Weights of a small GPT-style language model, trained from scratch on English Wikipedia.
Size: MLP 2048 GeGLU, vocabulary 8192, 105M parameters.
Architecture: rotary positions, no biases in attention or MLP, tied embeddings, attention and MLP in parallel.
Training: a variant of Adam for these matrices, 903M tokens, 9490 steps.
MLP neurons of a small language model. Each row is named by its layer, matrix (gate and up: input weights; down: output weights) and neuron, and shows model dimensions 304-431. Each number is 128 + 32 x the weight over its row's rms, rounded and kept within 0 to 255. A neuron's up and down rows have the sign that makes its largest values positive.
Before each neuron's rows, "fires on" lists the tokens most often at its 100 highest values on Wikipedia text that the model never trained on. A number after a token or word is its count.

fires on: " Be" 32, " be" 29, " Free" 7, " Su" 6, "Be" 5, " Bre" 4
L4.gate536 [ 89 137  96 114 151 120 126 112 151 133 149 100 143 120 107 154 159  96  56 168 138 125 139  80  83 112 119  46 136 149  72 127  77 114 104 139  43 111 110  87  95 134 138 161 184 106  90 115 135 137 128 126 106 119 138  52 142 175 108 117 150 118 122 100  86  82 188 135 151 109 168 134 157 118  94 127 150 112 143 106  76 137 205 181  93 151 103 138 124 121 149 211 155 141 102 122 115 112 117 117 137  89 118 102 122 104 132 133 112  82  83 139 122 122 124 142 127 161 151 109 199 122 155  55  79 110 123 151]
L4.up536 [133 108 109  87 123 105  70  98 116 160 130 163 161 112 140 175 144 170  83 149 121 118  58 128 129  94  73 100 140  84 140 115 174  74 159 193 127 107 120 171  61  73 168 108  91 125 116 100  97 101 116 141 126 161 150  68 147 138 153 128  76 127 142 125 128  78 154 133  87 123 132  97 145 141  97 154 146 166 140  87 108 120  84 151 182 198 131 151 102  79 141 139 185 129 152  83 128 107 153 141  91 114 128 130 100  52 123  96 107 112  98  99  85 132 131  91 130  98  94 134 134 167 159 180  87 116 125 144]
L4.down536 [ 91 122  98 140 127 143  86 171 185 165 210 160 144  94 101 159 124 145 140 113 160 119 184 144  92 153 151  91  91 123  78  89 153 116 160  89 117 133  99 139 175  57 135 104 154 132 126 149 166 151 107  62 104 158 152  89 166 124 117 154 103 221 140 140  68  61 112  94 100 132 172  86  80 151 116  52 149 131 136 157 137 154  73 127 125 152 121 143 129 104 186 161 140  94 130  78  91 171 184 118 159 149 135 125 132  99 171 155 166 104 108 140 198 154  94 124 156  98 143 142 150  84 164 140  88 126 133 207]

fires on: " and" 96, " &" 4
L3.gate366 [ 96 185 167 152 167 115 117 156 187 135 158 157  84 128 162 147 180 105 139  84  87 110 152 161 144 161 127 123 156  87 147 126 175 107 151 129 143 160 167 122 143 141  99  84 171 189 180 153 133 143 160 111 164  96 122 137  93 144 187 117  76  82 138 115 134  76  83 123 172 172 122  98 111 137 104 165 158 106  68  84 134  85  88  85 145 161 129 144 169 174 136 175  47  69 118 119 121 152 131  80  89 132 115  81 122  77 132 175 133  75 177  78 120 107 105 144 153 108 101 157 150  78  83  81 235 121 113 132]
L3.up366 [ 42 109 131  93 111 103  91 111 108 103 195  78 117 132 146 143  84  86  40 107 199 112 106 102 170 171 211 112 123 144  67 112 147 158  75 147 191 108 118 128 133 119 161 113 164 159  89  95 180 125 147 131 120 108 109 150 173 119 118  93 171 184 142 160 111 126 122 113 159 125 171 144 104 104 140 105  85 117 161 122 105  73 148 120 108 122  66 114 154 176 135  61 113 173 123 117  84  81 143  72 149 154 135 134 181 156 159  91 109 153 148 154  79 117 152 125 124 146 124 128 116 132  99 144  90 111  90 125]
L3.down366 [133 164 106 124 103 103 134 139 160 157 170 144 188 130  96 128 104 144  66  99 163 113 117  95  22 170 109 154 150  58 231  91 114 138 154 128 114 136 104 135 118  78  92 115 159 140 149 157  60  98 141  82 187 122 114  88 116 147 124 113  98  84 105 100 131 134 143 198 127 107 132  81  70  47 127 222 182 166 133 161  77 102 138 106  62 120 134 154 149 163 207 133  84 154 100  94 117 167  90  64 149 144 156  98 144  81 158 125 182 117 133 143  71 150 130 133 140 104 138 132 120 131 130 149 126 126 146 177]

fires on: " and" 35, " Ro" 8, " Bar" 7, " &" 5, " Hart" 4, "T" 4
L4.gate1359 [113 101 122 114 108 105 112 120 111 173 127 107 140 193 114 104 147 110 140 106 127  98 115 168 134 185 158 140 151 129  92 178 116 132 129 148 153 147 113  80  80 101 166 142 218 165 140 201 155 124 107 102  67 119 107 120 201  68 125 203 113 216 156 128 113 105  96  72 106 147  84 131 134  99 121 161 141 114 100 136 122 198 120 110 178 197 124 102 101 131 143 108  87 149 113 168 109  53 101 103 178 110 190 142 114 165  93 109 138 108 143 113 138 109 140  94 150 187 129 170 135 145 150  78 128 114 148 134]
L4.up1359 [154 135  86 122 173 117 121  59 140 117 128  90  96 171 150 130 113  88 198 122 146 118  91 136 133 121 123 165 118 138  96 105 165  90 132 137 139  64 124  50 141 100 112 118 162 105 117  62 125 138  90 111  68 132  68 108 146  94 158 107 103 127 146 142 122 144 104 143 139 126 124 127 132 113  73 100 160 137 101  78  93 161 180 146 140  97 143 145 152 181  52  55 113 169 145 109 113 160 111  76 145  90 159 101 117 160 171 125 155 153  73 116 134 146  98  78 137 128  98 126 127 109 172 219 152 109 182 125]
L4.down1359 [105 154 126  90 126  69 119 136 182 108 174 166 129 138 117 105 100 199 108 110 171  91 159 103 134 138 148 133 154  84 171 101 146 178 134  97 107 146 102 153 160 170 105 103 182 138 158 100 126 135  87 127 210 110 130 115 122 150 106 121 101  73 141 130 135 179 115 181 116 149 131  90 106  96 137 112 137 125 195  67  70 126 174 113  63 128 106 139 193 115 150 133  80  91 111 157 130 116  88 102 181  93  81 102 152  52 144 117 148 107 150 150  83 160 110 138 137  98 134 161  75 173  83 105 155 191 128 153]

fires on: "s" 82, " League" 5
L3.gate2027 [150 148  96  85 125 169  83 146 147  62  97  81 125 196 168 120 120 131 132 151  64  82  36 172 145 131 123 109  94 124 190  69 156  91  66 223  82 103 100 144 201 125 150 108 100 210 126 149 131  98 131 150 156 189 116 112 155  98 117 155 137 171 110  91 128 149 116 139  97 159 140 163 122 141 140 148  72  79 118 233 114  86 117 128 115 124 120 150 125 163 139 138 135 146 150 163  92  71 121 122 123 166 111 145 165 136 148 111 161 112 168 154 132 179 165 117  83 102 119 125 118 144 127 110  76 166 134 101]
L3.up2027 [176 131 190 157 127 113 109 107 183 117  72 138  69 196 167  91  76 135 166 146 127 122  86  87 113 115 124 117  85 127 168 155 194 109 179 145  81 110  99 163 119  90 112 110 106 154 168 129 126 107 134 147 161 105 171 103 143 201 109 168 113 138  85 176 124 126 140 153 127 114 174 118 156 172 122  69 165 146 122 108  82 109 150 152  84 118 157  62 149 133 107 108 161 135 158  86 108 151 137 109 131 120 120 123 104 144 148 146 133 129  75  86 109 102 170 131 151 111 129 130 126 118 108 176  72 126 128 101]
L3.down2027 [ 79 113 161 162 121 122 179 140 127 157 164 143 208  95 133 148 194 105  82 104 164 142 118 132 186 126 124 119 162 161 153 104  95 138 121 151 143 128 147 122 165 161 119 129 186 136 170 171 139  79 138 138 140 113 114 113  91 118 136 163  98 102 146 142 123 154 127 160 140 103 102 133 150 129 105 105 121  94  95  91 142 156 141 125 142 131 105 126 148 124 121 122 109  88  99 116 150 202 115 150 128  99 180 158 175 144 161  93 139 178 132 165 148  82 136 143 118 137 141 115 107 132 122 164 145 112 150 154]

fires on: " had" 13, " has" 12, "ir" 11, "4" 10, "i" 9, "6" 5
L4.gate1849 [141 129  72 163 101 152 136 115 163 142 106 123 147 169 103 119 138 117 194 131 160  70 128 135 174 168 149 121 212 114  53  77  88  51 161 140 137 157 100 166 141 135 104 136 141 132 114 154 170 124 108 124 154 145 148  96  86 117  79 156 170 153 167  50 137 150  62 162 152 177 130 135 117  72  96  99 144  62 150 175  70 172 111 140 112 149 175 156 123 113 135 119 116  85 150 116 139  52 148  74 118 160  93 106 141  49 135 105 179 128 181 115 122 153  99 186 149 148 161 131 169 126  92 155  70 163 170 113]
L4.up1849 [125  75 119 143 142 152 177 119 131 141 187 109 109  98 118 102 124 147 158 107  97 126  30 135 115 165 104 123 131  96 102 125 104 126 127 103 128 157 112 140 107 168 139 107 150 162 198 140 148 131 192 135 140  87 138  94 107 102 108 146 126  48 106 122 147 147  92 139 128 100  97 143 127 123 147 124 108 159 122 148 142 144 109 129 121 129 142 101 110  62 165  94 112 107 130 129 152 150 132 103 174 153 184 148 154  94 148  88 115 138 133 133  92 208  82 144  98 176 129 121 107  82 110  76 159  88 140 106]
L4.down1849 [101 114 199 133 167 104 176  81 115 131 169  89 108  68 105 105  66 149 120 134 139  72 137 153 103 116 112 136 126 110 114 101 136 166 165  43 114 124 132 135 143 169 162 104 125 137 201 121  53 106 173 175  69  72 150 139 145 131 156  96 118  93 121 141 181 151 165 158 112 156 146 142 115 139 134 131 129 124  73 153 118  97 111 137 111 125 126 123 124 108 171 119 127  85  81 142 165 128 110 159 178 126 128 113 117 162 113 132  95 159 125  89 173 126 104 129 128 115 149  71 141 131  80 130 176 126  48 129]

fires on: " have" 22, "ed" 21, "d" 9, " has" 5, "s" 5
L3.gate1060 [117 119  99 175 159 128 174 167 177 168 108 150 115 207 107  90 113  60 165 119 122  93 114 100 141 144  61 145 161  98 159 123 125 146 145 107 112 148 121  85 107 115  77 123 125 125 124  60 134 130 156  93 115 131 151 112  81 124 132 106 167 128  94 155 108  99 151 142 117 134 131 119 106 138 171  54  71  88 116 112 188 142 111 105 150  95  91 169  80  97 192 115 158 117 155 130 121  91 147 141  84 116  61 120 143 108 134 102 171 157 190 112 102 203  95  77  86 119 137  63 187 171 143 131 143 120 147 106]
L3.up1060 [129 131  62 129 163 116 117 179 179 166 129 111 142 146 156 127 115 101  85  98 133 117 150 141 137 169  98 116  53  98 101 145 157 173 122 106  96 127 144 128 108 130  98 122  95 150 134 107 139 119 141 132 161 170 138 120  94 164 115 183 111 135 133 168 121 142 135 117 160 109 159 132 110 112 164 145  99  79 126  95 137 165 172 133 107  77 139 128  77 151 125 144 121 125 126  73 127 159 130 135 192 153 129  42 178 124  88 178 144  65 135 189 127  94 164 198 151 165 175 148 131 129  79 130  93 167  89 177]
L3.down1060 [ 86  66 101 133 138 127 137 139 175  92 131 174 141 140 134 144 170 144 184 115 158  91 123  62 142 182 105  79 123 189 169 105 156 138 140 150 151 157 150 122 146  70  69 153 180 164 151 102 131 204 147 207  95 113 139  95 145 136  88 122 204 134  83  79 133  96 178 107 137 104 142 173  77 118 158 172  95 124 134  82 117 149 141 170 122 132 108 186 128 126 144 167 143 161 176  39 207 109 112 161 151 120 148  97 140 128 145 105  45  96 177 114 104 181 130 131 109  88 137  90 102 135 129 147 156 132 122 161]

fires on: "s" 56, "r" 15
L3.gate1738 [151 154 101 128  70 108 153 123 126 131  54 137 108 108 127 123  60  91 115 125 134  88  79 154  95 152 136 157 159 136 136 151  93 113 187 120 123 178  73 161 152 155  92 127 165 108  97 118 159 152 124 138 123 124 118 118 146 143 187 157  99  71 119 165 105 151 143 108 152 123 137 126  61 133 125  88  87  57  94 110 128 116 114  87 138 109 155 160 211 117 163 108 129 145 122 179 176 180  95  93  67 160 127  91 126 190 131 125 186 117 130  98 147 151 133 152  97 140 163 121 172  99  93 124 136 101 123  63]
L3.up1738 [156 121 117 178 143 103 100  92 116  68 105 120  78 108 127 108 168  90 127 121  74 102  86  74 133 139 124 138 127 145 124 137 143 104 175  78 117  93 124 147  98 118 142 152 107 208 115 116 116 167 103 166 155 127 134 138 118 165 157 156  79 135 103 146 121 160 126  98 174 110 175 101 165 176 128 147 129 114  88  51  69 102 144 115  85 168 237 108 158 124 171 126 136 121 166 123  90 138 128  78 125 169 129 128 164 166 116 140 113  86 136 158 138 141  96 172 147 100 165 136 168 128 139 125  51  84 139 104]
L3.down1738 [ 65  95 115 144 119 147  69  86 161 157 129 138 193 121 180 140 142 216 104 122 203 115 137 106 183 145 122 148 151 142 142 106 152  97 130  82 111 130  79 114 196 141 120 179 172 156  99 194 136 107  93 114 125 139 118 134 116 119 117 139  98 130 107 147 192  87 160 109  88  99 179 109 106 120 105 109 105 124 150 149 131 125 115 153 123 149 115 118 187 155  90 144 121 129 169 124 153  91 161  99  51  88 129 132 105  93 127 107 112 110 139  48 111 108  67 179 104 123 143 142 102 137  99 105 147 200 153 179]

fires on: " had" 40, " has" 39, " have" 13, " having" 8
L4.gate574 [136 163 137 134 149 136 157  95 155 175 161 145 132 157 114 111 104 148 100 157 131  56 149 123 161 148  99 105 140 145  98  96  82 144 189 104 153 109 186 100 119 109 131 126 138 126  97 137  87 131 154 168  91 151 114 130 135 131 117 162 179 122 142 129  86 166  73 110 132  96 176 128 149 182  81 125 139 135 159 112 151 145 159 168 112  85 127 158 144 140 134 105 171 138 113 129 141  94 148 106 149  59 118 136 160 158 111  79 100 108 124 187 109 149  86 173 140 119 162 111 167 112  93  96 131 122 123 189]
L4.up574 [ 93  98 170  74  98 116 146 113  51 150  76 175 149 154 108  75  88 137 100 139  81  77  83 137 138 121 135  93 121  96 137 142  97 155 178 124  94 120  83 112 124 105  99 151  95 148 156 184 161  78 181  98 133 136 198  53  95 103 134 195 114 126  80 117 141 116 113 128 150 132 129 121  98  87 127 124  84 155 163 180 133 142 103 135 167 131 126 130  86  99 163 163  86 130 142  77 131 131 139 101 170 111 139  69 175 117 100 137 155 133 151 161  46 132 148  91 190 146 127  87 155 131  97 116 109 216 199 133]
L4.down574 [133 152  99 114 155 151 175  98 184 166 169 153 137 138 159 111 113  91 147 139 119  93  79 114 129 159 172 166 150  96 151  48 170 140 215  90 117 128 157  91  79  86 129 143 127 132 106  87  51 148 156 185  80 111 129 161 151 114 108 150 198  76 126 127 163 141 132 150 147 107  77 135 132 154 111 193 187 116 165 104 152 114 133  97 122  93 134 132 136  96 136 124 100 116 102 138 105 173 129  52 131 103 136 122 163 147 113 108  71 100 137 124 122  76 109 169  72 136 114 133 152 151 119 189 178 132 138 156]